config = dict(
    num_hidden_layers=11,
    hidden_size=448,
    num_attention_heads=7,
    num_key_value_heads=7,
    head_dim=64,
    intermediate_size=2368,
    vocab_size=8192,
    hidden_act='geglu',
    norm='layernorm',
    norm_place='pre',
    norm_eps=1e-06,
    positions='alibi',
    qk_norm=False,
    attn_scale=0.125,
    bias='all',
    tie_word_embeddings=True,
    parallel_block=False,
    init='normal',
    init_std_qkv=0.0207,
    init_std_o=0.0044,
    init_std_up=0.0207,
    init_std_down=0.0044,
    init_out_by_depth=True,
    init_mimetic=0.5,
    optimizer='muon_variant',
    learning_rate=0.00906,
    lr_mult_o=4.0,
    lr_mult_down=1.5,
    beta1=0.95,
    lr_head=0.00414,
    max_grad_norm=2.0,
    warmup_steps=200,
    schedule='cos',
    final_lr_fraction=0.1,
    batch_tokens=65536,
    max_seq_len=2048,
    doc_mask=True,
    train_tokens=380100000,
    max_steps=5800,
    dataset='wikipedia_en',
)
MLP neurons of a small language model. Each row is named by its layer, matrix (gate and up: input weights) and neuron, and shows model dimensions 298-447. Each number is 128 + 24 x the weight over its row's rms, rounded and kept within 0 to 255. Numbers have three digits each. A neuron's up and down rows have the sign that makes its largest values positive.
A block is one neuron, or neurons of one layer that tend to fire together. After each block is what it responds to, as a language model described it from the Wikipedia text at the highest values.

L2.gate1812:114139096154134104138087140119106103134135113154094158162143122110121128116135123123098117127125132092143098123148135111173111121113136144121070177143124109152149118103116092134074141126138145124091156122104106171148136124098141111152101103147174132099085107107128151114110105131158148131071140148119116130160187090105124125109172134128161100124087178130120097099126131143151176147118125109148147161135114090162131085129109161127128124134146100108145
L2.up1812:157141132168150133115107126156136137105135141153132153118175117111157116121129115141148153188140170079156125065103094115131153154145141152139124119129112152166153120147157084121108096140131135129103099127162123089147169111118118120153144128132155085124115117143136158157118066126126086122113158135126137116142132142109121137124144157125081115159119116141189120091099124098132138134135157147101066134119118083143110146151115153090161110055096169147120
Partitive "of" after quantifiers. Mostly "of" right after one, some, all, most, many, marking a member of a group, as in one of the best; weaker on are, were, 0.

L6.gate141:119133125113128144151108137131137143135175093105125127117163119123147119159170167104106147138119120093139118125096128143118114130130102137120123139124088159126156144105113156092116157177125147104131157134102113129122121139098143136159096171151140125149187148089132145121093143162096105190086132170120123118144180092105160080107116115141156122181147186126106163132160079166163128129114126122129140099125128159121083165159152109148129136138139114135111
L6.up141:126054132104167109076190154125154147125103123131161150112150157137134162118114163123163127105112151106128133152138101136165158131097118134147119139119143161116121141141101104121147142115117149158054124126150102103069165131153115140110132083144108148111115160104130098127120128083148121141186127140132123117122148102137149151109162140124103154131116122104110152103135114126137133142148142126124142067155072171101113110135126122130148076109096069152146
L6.gate480:113131084097085106121152096133155109151081107128162084107151157081119122126093113117099120144144115114143155138139151075103143114102115144160128132114103117112112105135141161109111153136120159128086140151150147117102113131137134088101111104109128122153120115134118088156138161128108138155129097147086182139117099127099115138078097123133131082120127107118141110129111132121122143129155138140160121100094179135119154139157117141123107130113175145122100
L6.up480:113125135070124079145133125125120130095130150130137150159096174160164168151101147116116087145118110128114118157161123128120153120140160124129200113149174105134160117118124113123141089134135167121180080096093180121165132102153082163155151150089117124136133113145116115135102145115133076123118112136092091156123108108147129117130146118135140122120134149133108105155138119132148118115147135115141132162098174174113115146134131068091121103124083124128118
L6.gate589:144133127148147112131137141127140109134119113129155054149141160132108122083126094137121154114143127146121161093127157147153138147169150120137156121149150107157130114147124144097122151112097143130104136149153113103138150148175091166124105114120125091169089169105163146112109188101137103121079145142153153140144086137141132127124125131151146121108112138139153137138128166132144120145117156111174115128148085128114096186166159138167140145124148114114106
L6.up589:112120146149122118103093084157152108088127101098106094133146125124127146087104149110109113108138152145105135178124152118140141145112124117142156115143116150097142132096176179142143128117122168139120132129122137120146120109117088190111061165114151111161152085097132120080107128155115124154111145130138108162151100089161121117168122121132135116100112096128110138085101171142145109125114143130145166145176132121144133144167101146133222145130133137159143
L6.gate594:123110080126152119103140153169127151114107132093125131142209170139165111106140175153076131126105156158155112076119111166174164133093108152147132111153152168139145108134124142127129142106144120147126164137137151140123128132141153117108175104177143103116178155075158135103110086118113089129099102168120140163120147137135123117110125167103117159172148089104135131126114163102148088136114134138131136137158137148139132099101137119121117108092122154122096
L6.up594:157118110129092132072112119141118164145136136080139119093122161078112119102133142130113149108123167156089141183130151117136164101109135091156200087122129129101122105115168135128144149131120172155094155160175147098115090139120141103136143098127116093150139140103139144117099124171129130109125135110162145153097112146110169190133127089094112152152092082144103099133105140112167103142143079117156153120129138078098135175094163158121120160117136131113123
L6.gate604:118125105138121148088123117147111134169115121131137157110145155119130075086138154132147141129123178137118149144135134140139140155135133101134192076130161102184135115109152112144134163109117164133114124144152139142118132101099165142174107165087186151115140128141153152135106137143114132092162132115155141140150140095112137123126155089091157140161107158131109164089097159120145105123111189102106099086099103117100142134078118172131148139138111106174137
L6.up604:119135125136130128115121107122131117137089144114090116142118168143097097126102122125173145132129127152171139109156160140125111150078101126151140139106089147126153173124168095123163126108124092113119117113136162160137141110126124121145152117109119140155117137113100103094139133128110104103155130140153092111141132156064121080130116134164087157135114145146118139122148157115096106114122080130174120158136135162130101100098130122144137119118098099114165
L6.gate969:109140146140068169124117114135128120108122114136144141104107128079164114126149116135157111129149142144142096192158057170141131150116121152142156123181119152095089132143157139115106151115116123118143109148149141131116157108129100119143158124114087104166108117113136105137115160106176143142129133141142102062101130105158112095142163170124133143139144121137131120116111114131147166083111169136138100056084100159130122140130123131114137171076128106119107
L6.up969:083090129168168117141137130128125092141102044111127132093111145098111144114136144089121093129168132146134152086128117127102141158122133102111138127155140176093105108115149087174124126159138141149154118138167149122088151144137172140097126097075135149095126148050164136134109109132113105152123143145099166141138089125138141167090172122131089132137141117101110143118132142129096122108119111150111160129103160095146133136152129119143098089127156149090129
L6.gate1417:156164108147107100124105137121120097093159156127132128158126111170152112140146108137100149099123162127072120103157089155128129120124190131162096101116120116148136136150099093104136118108149135101160172189157162105109173119092112171159088139112139150117132130123110137131168146097104131107157131157123114121159114128101168143159132155133142118186093166118186201135128157137133135109152138104128127157152133131130091125120136109108146116142140120120111
L6.up1417:113125129132139123134123134133131097133124075121145099095134132114158130146123112090151095119112098131105096114116117143150108157078184126124106145119154108105100109153132112159128151132112131111193164094142146129107120137131160121160112129136150109149130110101136132139087168162095145162178147132147113133115130102193156096134147155109142120097123098138119100119133151107071074134110107090122120107140152171152094142097109131181149100106160136128125
L6.gate1605:118143143132134101117113164173108160122063126111112159132104162128136126124136153120122107167094138145139134157126128084113162109122121077147099157105098097133108116084135131127114121090125131139123161112119113136148074111121117126169172153126127119164129152140163108115124185115102144123121146129101098130133111178128117125116154128158090130115137128111155106108124126136120095156081129119140139160131111091157103102084124144140116124075065144077108
L6.up1605:129153116139143090154133141137172158140118127120161143116138109142133132149146126108198164150121179105109166113134142136109122134108089142112171110125114121088109111100161155119105145157098181123175136104112133138126119127144097162147072118146135130125131109141109128143083132131148085121188128154149131134093123116136158145137138155149132089134139098082121121098101142110157128096138108096137157117123105141134116149135096138108164172097142157098135
L6.gate1639:154141108131149140105150118106147095135135153117154150118174128120100144097126134095094125109142119132154157160138107146110134110119159112142128096125107109146103138133110131143139131189139078155122072113142131116171118126143159140135123111117107131117148132129119168124092176093084142144134100094064113150134144164121119137123153125149143096116084142136132108165140188157114104102114103143110124173153139108076126134121121143133131125147149132152129
L6.up1639:113162141119148109114150140139157102148106097155144130127128147165111138117143139155099097165101106108140193142184112111136179109102141064185148130121130137134134127147118093105112150116082126093093116115115130132137101164094136141134159112091155098137146081143137150105104133100123122124159073154130094136141125121108143121095117136149096126100155137137118135096129171142136133142119110137127104134128095126100119151172079082123132156138084117140105
L6.gate1645:087114120169106092113102106159103138169136110099145110143146189093158114140154152102141106135108127124143110130118122110123166136125124151136156146114089118100068112085157097120137125079168149119118108122117114155120129089143087141137136126143175111132076143162109114131103137111104121092179143124143120139164138130127167120141152090125125140145132090157117145137156128112147077115096097163129113118104143107162131144110088150141101152137097144128148
L6.up1645:150101110104121146097117126112138107106130137110155103120136169158119106143113135124135120143077129150166102132146097115163122140153107071165142157131129093149095124128129128172104156083153125142135136128162117121102157116157103151118112132134144141121143148109142142116105104155112121152130124131143129092146124116122129132170065147138094163151124158132153121174154142119108112135112098159182123173122122124143118127160134162173130133120090125130105
L6.gate1648:154151176157174136094122146136128134083143128094127177146089127130132173138090119096132106143126073170145112121107145157156129107078156133156157122095151106139128094124134121184146108124154128095136167106147123091115118156128131112173084142144133124123131148109161123135174113154101122121172107084138124099160149137132135115109164159116174139107119144090126181093170155175108097146142125146143126104186116130103096149094085138140105138119078129139139
L6.up1648:137116119142106125107122130134157150094108081154118146153106126135142143111107130134108155109130133157142109078101124095119118119162170126166129145141163167125119119155161135131120138100106106151114121136136151136102126126089122108102111084102120160145134155130101140111177139126104071129122121142161104101149150115127122124149138139121131117160115087138119174129139101069116113138112124155089108095135129120147089161152165115156196120153091180143082
L6.gate1732:127131125098112141147116116156140121108108084130117096117126149132144128113115144141101120126126144171120126149132161111135128158127113095140140137115093182158106138118160102172154129135092162146137119109103102126117119137099187193164145155119162130086112150158116113152113164097130164159129142137122158100109125126131111102154154176100124131098161122108123139109130090157147144122156139123055097085126130144123116179122128143160104117103150095122139
L6.up1732:113128139168131134097076135102117075129117160138087106115132101130149091097130136157160133114095116161171093134097143119118150176089140127145144180102117146121089109135152125136141152149102135126147089131129115167092127123129166151128104130140161109153130108100129122130126121131173134153129153116153102150108132150154120129128129151170156142114173142126121130102097124165155149133157119125135151113133105165140143101126152094150111138113158087120116
L6.gate1775:144109056170153175121117164117115140121103094086110132150102086079142144106116145145132114182080107130136141114111141160137113136108099157139108118119087119117126153146141142130170160148084175138097168161129127099139129137121158068118072117164130079133115104100097089154129134121126109153146082112120110142137137078144158123116126139151122112138154115142148114145101163156122163097134145130098156136132122189111118162155130117117091151104135207082143
L6.up1775:066126095112163130098076119092139113121089138127162118141130129138125130101114128123127151103156095177143141108113123122130154145138107127133095112139106114136149127144159114094174123169109176118112190166129116133129147128176179150135102125116129128156130137154129153123124120111127144089114108127148101123120100127160127179111139137101104096093131122092119103142137153149123149121160156124093129128105126151139147161133140107136143144128139201107117
L6.gate2013:077124111104164128124134153167137116174125112124147105121148132122111154138089115126160176102119140135113110131125125139107134127131197162138157111114128109106150187117118123120140169124147129092123143119095085115119139125132131116120109151137103140116073135110159104140131110135125110129204120164138142105126134106076127101102159138191161172124124133076131089155127165098101121149162173104126144138125138098125114136122144109137160158095123100108126
L6.up2013:140126136158157167126117136159149111131119140123172124102118134087137111104148134140156132108120173102136123104141116167134123139148107113125093157120120076147170140140109113136135133168125142155072124140162108107105110110128126128072119105130128129118132144146130177150146113102174090185136150111154129143143131096157154134087128135155116088128156121116172141107125154163108109138115127140140130135097159098109130084139138118119164189177132103117107
L6.gate2123:130097137138116152088126138143098109194148153143133100131148131131161129047095145143124131176184114120132142111151144136138138145097146117120103141140132148118123145141137113085144150055102121123173074163071113129132136127130127150120136102159134084131097133129121126141146129110069140144175111142138080114117143090154152119114142150116151131126164143105129153125142148103126137106106177121151110135138148142151082110153126130111135126116139107153119
L6.up2123:141122109136119161121159181145084133132137127125136093135120096095163151119132132117130102136119156147153154165124157146111140127097126131153119143140099113130117140137160090139147149165118137129106141094104162114140138136139117147109126121142133136086118097088124095136082138093118081140131122171124115140118159127148135137138134078162148113120145163076061123158083189104148108130118140105134116092106101152127106131147133112139121132152132133140096
L6.gate2258:105117124105139082141113109117156105087127123136121093147142139102113120126159102136140086136130129099074145080116106166131125152085122098135156158128157120145132160162137162104150160148107161119130149164134165097121103073122126129093148130092160160160142138149110092149168125114149117088131149144103159141146095160138136154145158100127140129154153107113139118161137144136065134151144125102177151115121174156127143149123144165132142097090147147129093
L6.up2258:118115134100112133157118113125157068120105157120103114133101154134085145113141116115133148134130112131112139122102136169116142139107173129126120146121137126149140105113081110106132099143126179139093125128132107111129118106120146128146145139082131172156101127126146128111160130118107134160134175132173134165087151134146110094147135127155144107141150095094087166142114126093089172137097153133167140072102162142151118104136129115096125133114117111124118
Word-initial short fragments. Short first pieces of longer split words, mostly names or un- prefixes, such as Al in Albany, un in unnecessary, Bal in Balassa.

L2.gate397:113163092185122102116158128141124141122134126118106096110145165104155145120085125189076133147115135148111156135124139154102142122107113074132097118116122170094104111153118093088109141130083132155141093096106155149133155160109113119153108102160137132109147162144126120142097091124118165164146121158129110142135126107169184111125110165135143096130130147130141123082135143176124133150192123101113147099135099126125089129154148142114146125093126134103141
L2.up397:140131135146153138107182141164167180118126130143156078144133094135168092168110128122112121126147146142119121119107145135128145158120114121145158118130079168104104140083181153085145171116128133108133162151123083140173079091122172091093110095125146122125124080135163148129136131155113124121101127110140099143126152122111144151120160142188130147122098140143127096129135139128168119127113122115134128092100111127166110100123100151136103128170164090074122
Vowel+l word pieces. Word-internal pieces like al, il, el inside names and words, especially the Arabic article Al before a hyphen (Chiltern, Khalil, Asharq Al-Awsat).

L8.gate305:105119129104109169100152141149127152119153140147119138161180107154110147126129135165155151104125131103108139125113134139094141120080166109145122084132137111108121110136119162153175198113093133121093152119096130125149159155152119128110112129137120113144162147108109122129121168086121120139101156152152100126093159143124151098131115159135106137127149165117100126124139175101134162141148175098144145108100145165133114138108116181119129129135165154112075
L8.up305:125145143100128143107095130124150179101134113144152121135127161138162132068104146125133101085104113114152145143088140174174139117143179110136104103136179130115147193137139154126136130166113133139084120139110135130139131136118124131154099109148146119120095133128141145138128164138143091110076100123156105148112112110118142065111110116126149152130130127073143123137102108114140097130137117150141153073122096111124135134159143139121165106109096126125142
L8.gate569:155117138174145139105161149125107120133108155082143094163124096123138120110149140156142082133116117165124112140149129147160123076112144074133113129158149114149134114156154137080135165143108168142104111154129131125135117121117111142128155097125154099110103119117116100146118111150131160115104142129158141140134125145144136153136150110158145165117135114104056123111135121124141105090139185135112115084127127101145115079103098142100138098149109087117157
L8.up569:085125135173107093140147144163103145143132132143103119178103116098140152083127144135154142145126166135124113139121121172121085097098117103162103112156138150134083133138147153111112135106110138147182122135144102109140122102151118137129139103126142114119081110153102104135114126160091148120130129081163099128126093162142133122154106105159127131133093153103093096125090112158145114122113147127147113128117114158116149140147108105133124100141138078103173
L8.gate1557:112145103131109128109145177170122121132135118141094126121182136129117175112146131117118131077127166136164095106148118163133155114146125124117123130093139165095127181109171129104178124124140179083114138108095131114160085127153127122129134135102144124092106116077145136139125156079183101143087097112126118131147124155136130140148110163121138140130140138131140142108141120120141085137165102144143151153163145124126126103140140115177134161104146157146134
L8.up1557:194151130069175106160149125160117118129163081133123139123145115144130144110134118130105123143165174130107076125138132124142144132121132129148124147090089114132120116099117087115118138099163084137103091156164124113172133150108113184143101116078145123163138160141120086152167130139095138157094115148110116118119139135087149070162125134122136131135142136162142132123156170136137112130156107161124127116147124119138096132079107138171091137127145159151095
L8.gate1887:097144103139145181090126143116151123136168129138093077119141091120159136121113115133197099134129173133105125150105105121093131117098108094113124151139092116124147113154154116144123151167099164127120107134138144121112146090159102146120113152128139087095117152113120130137124152135146152152156126173114122099086128132165120122128143145114108078111147150100140119072097123141172191153126135144135131134123161142104128164102120128102125149076146125149129
L8.up1887:101116114149143145081146127114108068151154135148150084132125135141140087114054164121111119108141138169132108153133137113145110121095116140133183184138146092085150157114138174104161117171138081135106108195137162130111110105148130132105116124143133113123122128123156140128121140131106119125111149183127102175094124136127150124158165118109159067097140165149179178144118129158154153105117151059112165117182154151149135128125143094140139128135136112118130
Word-initial "Al" fragments. First subword piece of a split word, mostly names starting with "Al" (Aleppo, Al-Awsat, Alpha), also Gal, Ver, Ser, el.

L6.gate45:158147098097155133126076154126146143081112115144147151120133137160134121131080136155132131125126136163140094129099124120128107160126174098152165098193111096125134095124125135108115125146145131139137124180081116153158134115139123129129161132119157093147098158114091111125145125084122157125139104134166187090173124138133129159132150139099120147121127125097129140122119124136148141148099137134121094106052174126187114104159068111182107167120162105128083
L6.up45:132123080133106097134092119111087167087134126152154128125167163140092120142148105137108110140146131131090103113116104084131136144140182157169113155128094088146146132107127125131104083136106114143123094107114126187105162104155132153112087118101137108074098129138134124135113150146150119110122133138176131143127105120123146154131150174130132151122057082142104120154160093085140108085126106103129112137070111114117153094133099160134136117085131110153159
L6.gate123:102186088153132089089155098110137127115136117099140146138123148144134161150142121093112115109125147136150110109114154125102143124157152172155134148121089113106161123141140140155125142108132130155120172147125121133143166109113093091162133135132128155115087086150145159109069097092138184162117119129068143116150115153126166092108129143191120126138074113071132144143103122090140103136153139118142116128103128137123122157122127151151118079138154159130151
L6.up123:137119101125131141136108164093160124174124107127150112108128136098108075098161116129151170151138105146146118123119104124161145126127150135078123094117145149172160129138125122156147149132144129144139131137118133078144146103138131139091128135128166134125126101130151111099108075140123114142099128145141128102110092178085111109108199107112124144111091127140152140103127129113094145146127155116181146129129129211107137097116161123160092160115076141110136
L6.gate180:088124087154128138136125141184165122142127098089137150145145137083096139104165097140151100098101111128123091168142140159117157114148152141091097138142134135122132176166123135125084125074129141105133079151131120132109153157107159117131173166108128186150150121137129075113115126111118138142110128120120101126169142114159140157095127114174122107104088120133153145116104140102110111120105164110122107122123168126118108124134142088121159160109141124131135
L6.up180:129149116094147122144120161110136089136176091148082151140160135107143145158129134122111158099129089191116109099153110094090132130129108128084099127137109160125130090131099151144114133110153140129116168145132135122122156157111132108147140120116121160148111111156122099118164123147124136130123121122143119121155150126156143113087129152108187156106128121114084125075104129095101158104111092156119131144126150110110120154130132081113153101122127157087126
L6.gate219:129165129100128173172122166168118108109151162110134159139137113124147117092171139153064139102115131130138134121135109134130096103126136129193168112105130154135128123143131147131138145094186128159146092100139119121123142151157119126169118086131148134150116130120143140120133109121143088132140148144067100169130139098097148130175119117157119138102163143115143173131087144137150124163165155139159101142123132126119147092128132142106096131099111109091098
L6.up219:094136122064163129136098106134152069135114108119143145133106116181094124159189095097151143124155154130136112152160097160141125130137161123124113104138104153133156141120146111101149108152126174148168132153119137141103155142133117167122102123091131130063082165164120121127141121131133158121098133132104149128117104127118107132154103129121106156105133127122157176133180133151115139085133111112172137125100135110143149102095128131145127155136163145094120
L6.gate287:118110136121092092070095159099149142123083123113119171147144128147133148075121095127103109112117138117089149164124102094140129120127108115134126067093140118158150134152137180147146156140097165117111090132148144170085109143131140116157071125104140175135123110127127145094111195160105138098109118121165105095108138139114131157114119169121119112115118118108138154073136164112068164144135173095094073144151117140166135175109130100159122180100123160159139
L6.up287:117127122088116111093115120124163098100141144130131142113159114153159136133130107158089105127149168124112093167107102145115135100146134131095114080090138118125126108120083156142137141118143130140120100126104152112105108143150102127175126123096121132133127126086113141102148171119073078138095130166145097142118111115116143155112099167148100153146147108101143150113109135084083177140173110107145108100112148127142099115117134120161137160130145122053138
L6.gate574:133124106112097162138098127143137150116162134173096141174099147114142093129152154137113124144160105129145137127146081119096161156165114123139126140127163135130145116181107145158100119114102129123105057124140162120139139132119128092108112145180131159082107123119129119168101189102109121132096119097138123128152139148117149088152110114159146149159155123090092164121142136090123114125126096146151140117129128090130129136148094139166158135067147155123136
L6.up574:108163129108125138111091117154125133128129136120127156140119113153129124119135115117130110109152124166142125123144108123129173105136106109144161130119163160104137097125104084090141128141124147160099107131124127112114110106160154124168138136092110085138143118145125147147146142100120137108084149087103122147146109144108116134135119113109106137103185109183109135129152128121158150090147124176103186108088119115140094127137116138126152132116123126127107
L6.gate982:090155113111111105149134086131127148126102093146152137121109111169151094085121155163113138172155125162090132165149138104135096128142135126177106140147116130118125140140063100112126143154118166126123052142151119098112149110138175101146113137110066170138090107123110109153133140146132148106130149126136137155117075149126173182121066127115158138128097152116114095103151118107132121083136129129139132136100129075125104126128110129134128141161153118145091
L6.up982:105117081126132156134138196139083106131111106133142121148127106129145139110132121133116120127109119098108098155162109144117144165118137135130102121138170143116104071143098158123142099135115143130129125124132122128124141181149097132136100130126143115065117128119107152102097135173140162136149108114120066125125102110135128126155154148169106118128167127112153129076141108107111176151118126119151151164134133148121091133140111097113114127148091122121105
L6.gate1251:151133108131149118133109129120125120121128124107081162130160161142152116092120116171088128128123116163133158121090101117147119130097125095129133108091119138122156137114131133090097160136136105077145133119111156155129116122112135142121137194080102147127136138108124138119077156126124171146104135103171138115132120166146121147101150166140147171126164131120137135134142117127137137159125111133119089095118124155109088119157115149173177109123086094166118
L6.up1251:138110140134143113135127122119111108123134124106148178108185138144140143097109139125127098149093135153087065129076114099153121131139120117128158103149129132123122116159117100153120086145159125104159139098092154125096139104087151113131119124098091130176135130145110112153047113150147180134154131112147124093153105151153139200097101143162116110128123143090132177111120125100120135127100121139111091102139163102134091153112153133132109116092126119119162
L6.gate1310:124147118189141147104115184078112100107139132136121140127120151123108085163143145145152138155119143161099128086102138088111123141148109121125135126142148150082122070110146154113117137154149174065166127137156147146130119067131114093156118150124146128144118108164131157091107128146099159133104150046134095147106179109073123105110118161158146098111112107114153098114117141107181099111157112104117099116159106128145132153156144153139141168107137119156131
L6.up1310:110158125104139124161109136166129108122123138165134150136130095130126152143139155142089144135122172143165095095162119101138108143152128151131137103119177126103145135152118108114182140106092130144127129141140099107127102138117143139159140143105125123119127120156169117095163151142121159132122125099164109099149143147103130136127170137118107123136110146107158097179159132163119100065092106128117099140120135135125135143111098148084146087132099142172132
L6.gate1352:099182129115124112137067102137131103098134149082115132110093137140143100101119129140113129127085103071105149119125172128094141144165098115147122111125133127157124149119098146153120169113137115141137103104122103101118060142176116151171152115104166138126129123090144138164091152112115155124108109148101125121144122128081130139117138114107153119123111127122104112109120146111124138145119145121146142136068111108115102132137118127148149149154119104082120
L6.up1352:128155133115153106091134089174139141089104092160145135100111101132119109152142153110107154124141118147144157143116096126112092139120148156091097103159114110167144157150126082121105118128120141137107136154086161107114093132102114128154170127105130127082193105124138128160099129121081128155122081125129158143173108167091147062130172175119122108122090124145167122132115114159115138170078088094123129136134200177101131148179096120107156120185155102101169
L6.gate1513:129147098108109117156096128124131160099101137114106145137164148141147099152139097131114094144124084111107098111127184121097136094162115141127194128109123099138150141135102137158102148151116123140105153136151127107126145120152122123156156122114094148114117161131136131122166125097109175127145109147148152098153129123117163121088152133128141125113101128120109115125136156116099155077132101132109139132074119105106132146115091122169144130113135114114171
L6.up1513:115104122104137148180129160110106141029122121150113159093111165173108142162129110185082105170133124152164149182143157105137138087175144124132125111122148154124124141110135130107135135122143114169133145122188123125158100147129112096177132140117162149099163196119115141148132073109123132113168112132087124125159154131165149148148111131122178103110124105143060116106106122101094109093120142107099112114091100152143101094101102131156159146120143137138133
L6.gate1555:154106095130160129137127148139081121160051144128137184141159182154164145136148148120150137137102153130139119141115123150115146121103096135152123147142131134155150092123131091185130089118132136114106098147140146108092079124114123128114129119136130140131130127121133131139114171162116125123108108130136138123132088134102163120123174128095131112112157126127174128136112110091127151174115136136106120131128120120094141110139129099151126138134161124167158
L6.up1555:142143151128182160182121106093120103134128107111121141103157135085106126143127085089126137173113140144135108089104128131111117148181130137167140143138071077118154178100100147107142124087101105155124137152138104126123181100128115123135127138125068107137145168119126150155110125112146086112120112147115108168132143133106146151122150132092137175138129138099163106106139160134128095122093144159153128140151106130151125082140099142116142115132124106144147
L6.gate1588:120129072141153084138134136169119102148133181100141138092148157112152140118085114128129112156149118140138124133127104142120115123125162088143090141161124143175170136124100124134091137132116143146102139099060080100123117153102122113101106182152147137133137157162124141119125161188128126173096164183110151115115145154097090165119108128144153115136110105121186128097125145140172115143146120148133132127136140149102114079130128149101100175109119135125163
L6.up1588:131170113130108078120127092141132124105143119086124177112139134115099162099131108111090161157123125118105153186096105119147164181165117127105093131135124131138139141113122114121083129123097171149120066133152052121122140117153175102149152106128137127129121147132102148117145147144150137148131135135088161146148146150127123109125165164109136147151105134115146117079156115126136138103115151146116095132128103103124127130149100121120134129150133125121122
L6.gate1783:133097090136084088079128149116115129070145138105074157121130114159139145092117129146126145119131135106104101133135099121133116121129144177185105096107119110118106130146135180128157154142147121158124102076114089153134182093119114144122121104110171128178137099108129128170144150161146111096137148146115100154126104135093116108129161117150094127125105136107170147124106119148163130162151106161102097129105151121121124145151101089154134157139145132126118
L6.up1783:131132095132118109108141104164120131118173083141148124120151078153144172140146113153129123145145130126146099142163110082128107117117118195126150127145132106142152137126132155114132114134089146137155124126136105140113096116175158105109133105112131137113151156102098142118126146128105119173084124110142149152137147123135130156086146148174126138156132110069126112131111109124175107124142164115078100132078122134100115113101115116099135093139138148102098
L6.gate2235:128148116146121100145130080095129171126136163124128124140145153101140089138169135120095154129129152123143088118118141127166132109135131156144120141152119150170156171165151116104109152140110136122109138106133148119089149089205130138102118087148153095123102142093152132082169144125131102144087103154137091067129174096095096107097161122105156130161123154117137136124161149105134108131199120126145143106150131138149146157161100162121147135075146139126137
L6.up2235:123134129135152100157089185114121082107133120138128104136130166140148123133106046133105145151150136168103118097103139151128120134150125135085072154135095123116186146115125107133093135107144120115131108134135139121131118164177080160129117140112120090087156161078170129143119156134121174159136121137132139155164169119156125139123178178139093151106150122165170132131149104114133116108100155139132111142156145116135135154107109155151134109092125130165143
L6.gate2266:115101112126087148111111134192133146120100122119113114121207113124152147136145083157127161152157121140101160138129153133110109090140104108158141131153092109152135128170127116146101164114102128162107107109104160112129106144144159143122146135119102132133129127118119135135117091130109141142160120132129101108095124182173117168105134127165109145105112109107139138138122144102104155108128129149122069151140144089100166157106096114119103147104133095085130
L6.up2266:170094134129107106094120122116144145108102152132184142124142165112123144149140098113075145135135127183100102165100084093139128082111151140160143142168100109158137157152119124203121102122100124155151116091141104143146175160114114132145113127101120135157133177099111154124106114122117148153139155123104102111097149170152116146138112133167114110179104111096158154106122176155109146129119121117123116134103114116081104137150125104172120136110110125147157
Partitive "of" after quantifiers. The preposition "of" right after a quantifier or pronoun in partitive phrases, e.g. one of, some of, each of which, households, of which.

L8.gate661:076142129124117141130122140167123143128160103107113127121139152126153103126139180113154105085144182181112126154102142140142115128147115164139128107142111111144157130120123104113132116113102164138152130155079100159126121117188097097149104140118113119109120110135117153150114112137125149139131104178141133149137147124095125098107124139146123194159121130167145132121169111140153130144126097127081141135139131133151108091133129095163112119120125119106105
L8.up661:109104094126115131122108153130134178114094122172126125148147115122165127114100113171141106141132096132114125111166158185102166140110098100119138135069197110128158128106143105151121156120142139110118138101127097101118134102118117104121134119137135128129126125127105148152121141095137153109181133125111101117098099133140140117114135160107117143168108155139156101104145159133139120114099058115150105126142117126095118140153131148101163149127157128128156
L8.gate920:157150121145169156120145146123151167090119129180161102130135138142168161161122125149150108102130154132088122172134163109112126123126145088183139126131118139132175119124133123144133177150115093108124168107121130181163096148146139136147110123140115123137106097131102086141113139126109138103135136113111100139138115110130124153103124126141154117153126078150147100127128131161129117124147159135132123142134134122094156136118162113124196134087134081095149
L8.up920:133080124107121124146121140074156140123106154109120171128111165147171148164120132118129184112132103140097145107098130124133122110135148097133105094088083138158155112070117117141171141150111088127098157157128157149153110141160139130132088137139119116168131161102113097114153162113120155140145127090100167124119130126113094132100162116076140117136112131125129089111122153125130150145138170160112121158124102139129145107177120121087119088082111124126147
L8.gate1138:159106109042133140173122139106105122096125120135092113159132194086124100107127142117104144062153143176122107080145138146132096116122158151170109105140137106137108143160146079116124131113149130124089130178121200166089156136162153117153120116150145114142149097103110067121118118102146117109141155146136106134138198099136137153135115123140148117177100155129119129120160137084127133143112107160092120103108124143134163144121135129143158131127139099105064
L8.up1138:144155139157112134144128136136129119112130136129101135184121146128138081146164147121149139098107106177093098134132099139135153132138098134155136173074061118116170136097130141135122126124139160096116116157120134131112151110129132110107123119153139117165132134091102083130133152137161098153155132138152116120118109106121165096102147178119156175183093150104131149105138132096144141156129125104142119097116141131089149136139137102135157113147160093138094
L8.gate1357:138145137078143147156143136107110145137119127148127087208135164153125137137094130148153159109159028148158121162108101162154140116143133125156155155136126110125139130127153141115119174088131146125130154119151146192184129114125153078145104112153110115131147117105114122150118146109148157126120114123118087124078146117107102127164117140136112136151106125140060126111160143119137133125115099166096121130136137099159110153147108127096133137144136163123115
L8.up1357:150170133158123175127118108138160140093114084126123114187130200162125100121135129104131145113137126090169122100144089132143070102141104146144145116131099118150127114118127079151121128076142188102104160096081123091139107163117120117086112113134150061115131156146105152158135171105166130134167142137148133120133152101176127124126099144135066148132133102118114115131123116141162120096138126110137141090104143141072069129158139119137152084150122176120115
Heads awaiting a complement. Mid-sentence words that demand a following phrase or clause in narrative prose, such as consequences, stating, some, which, who, date.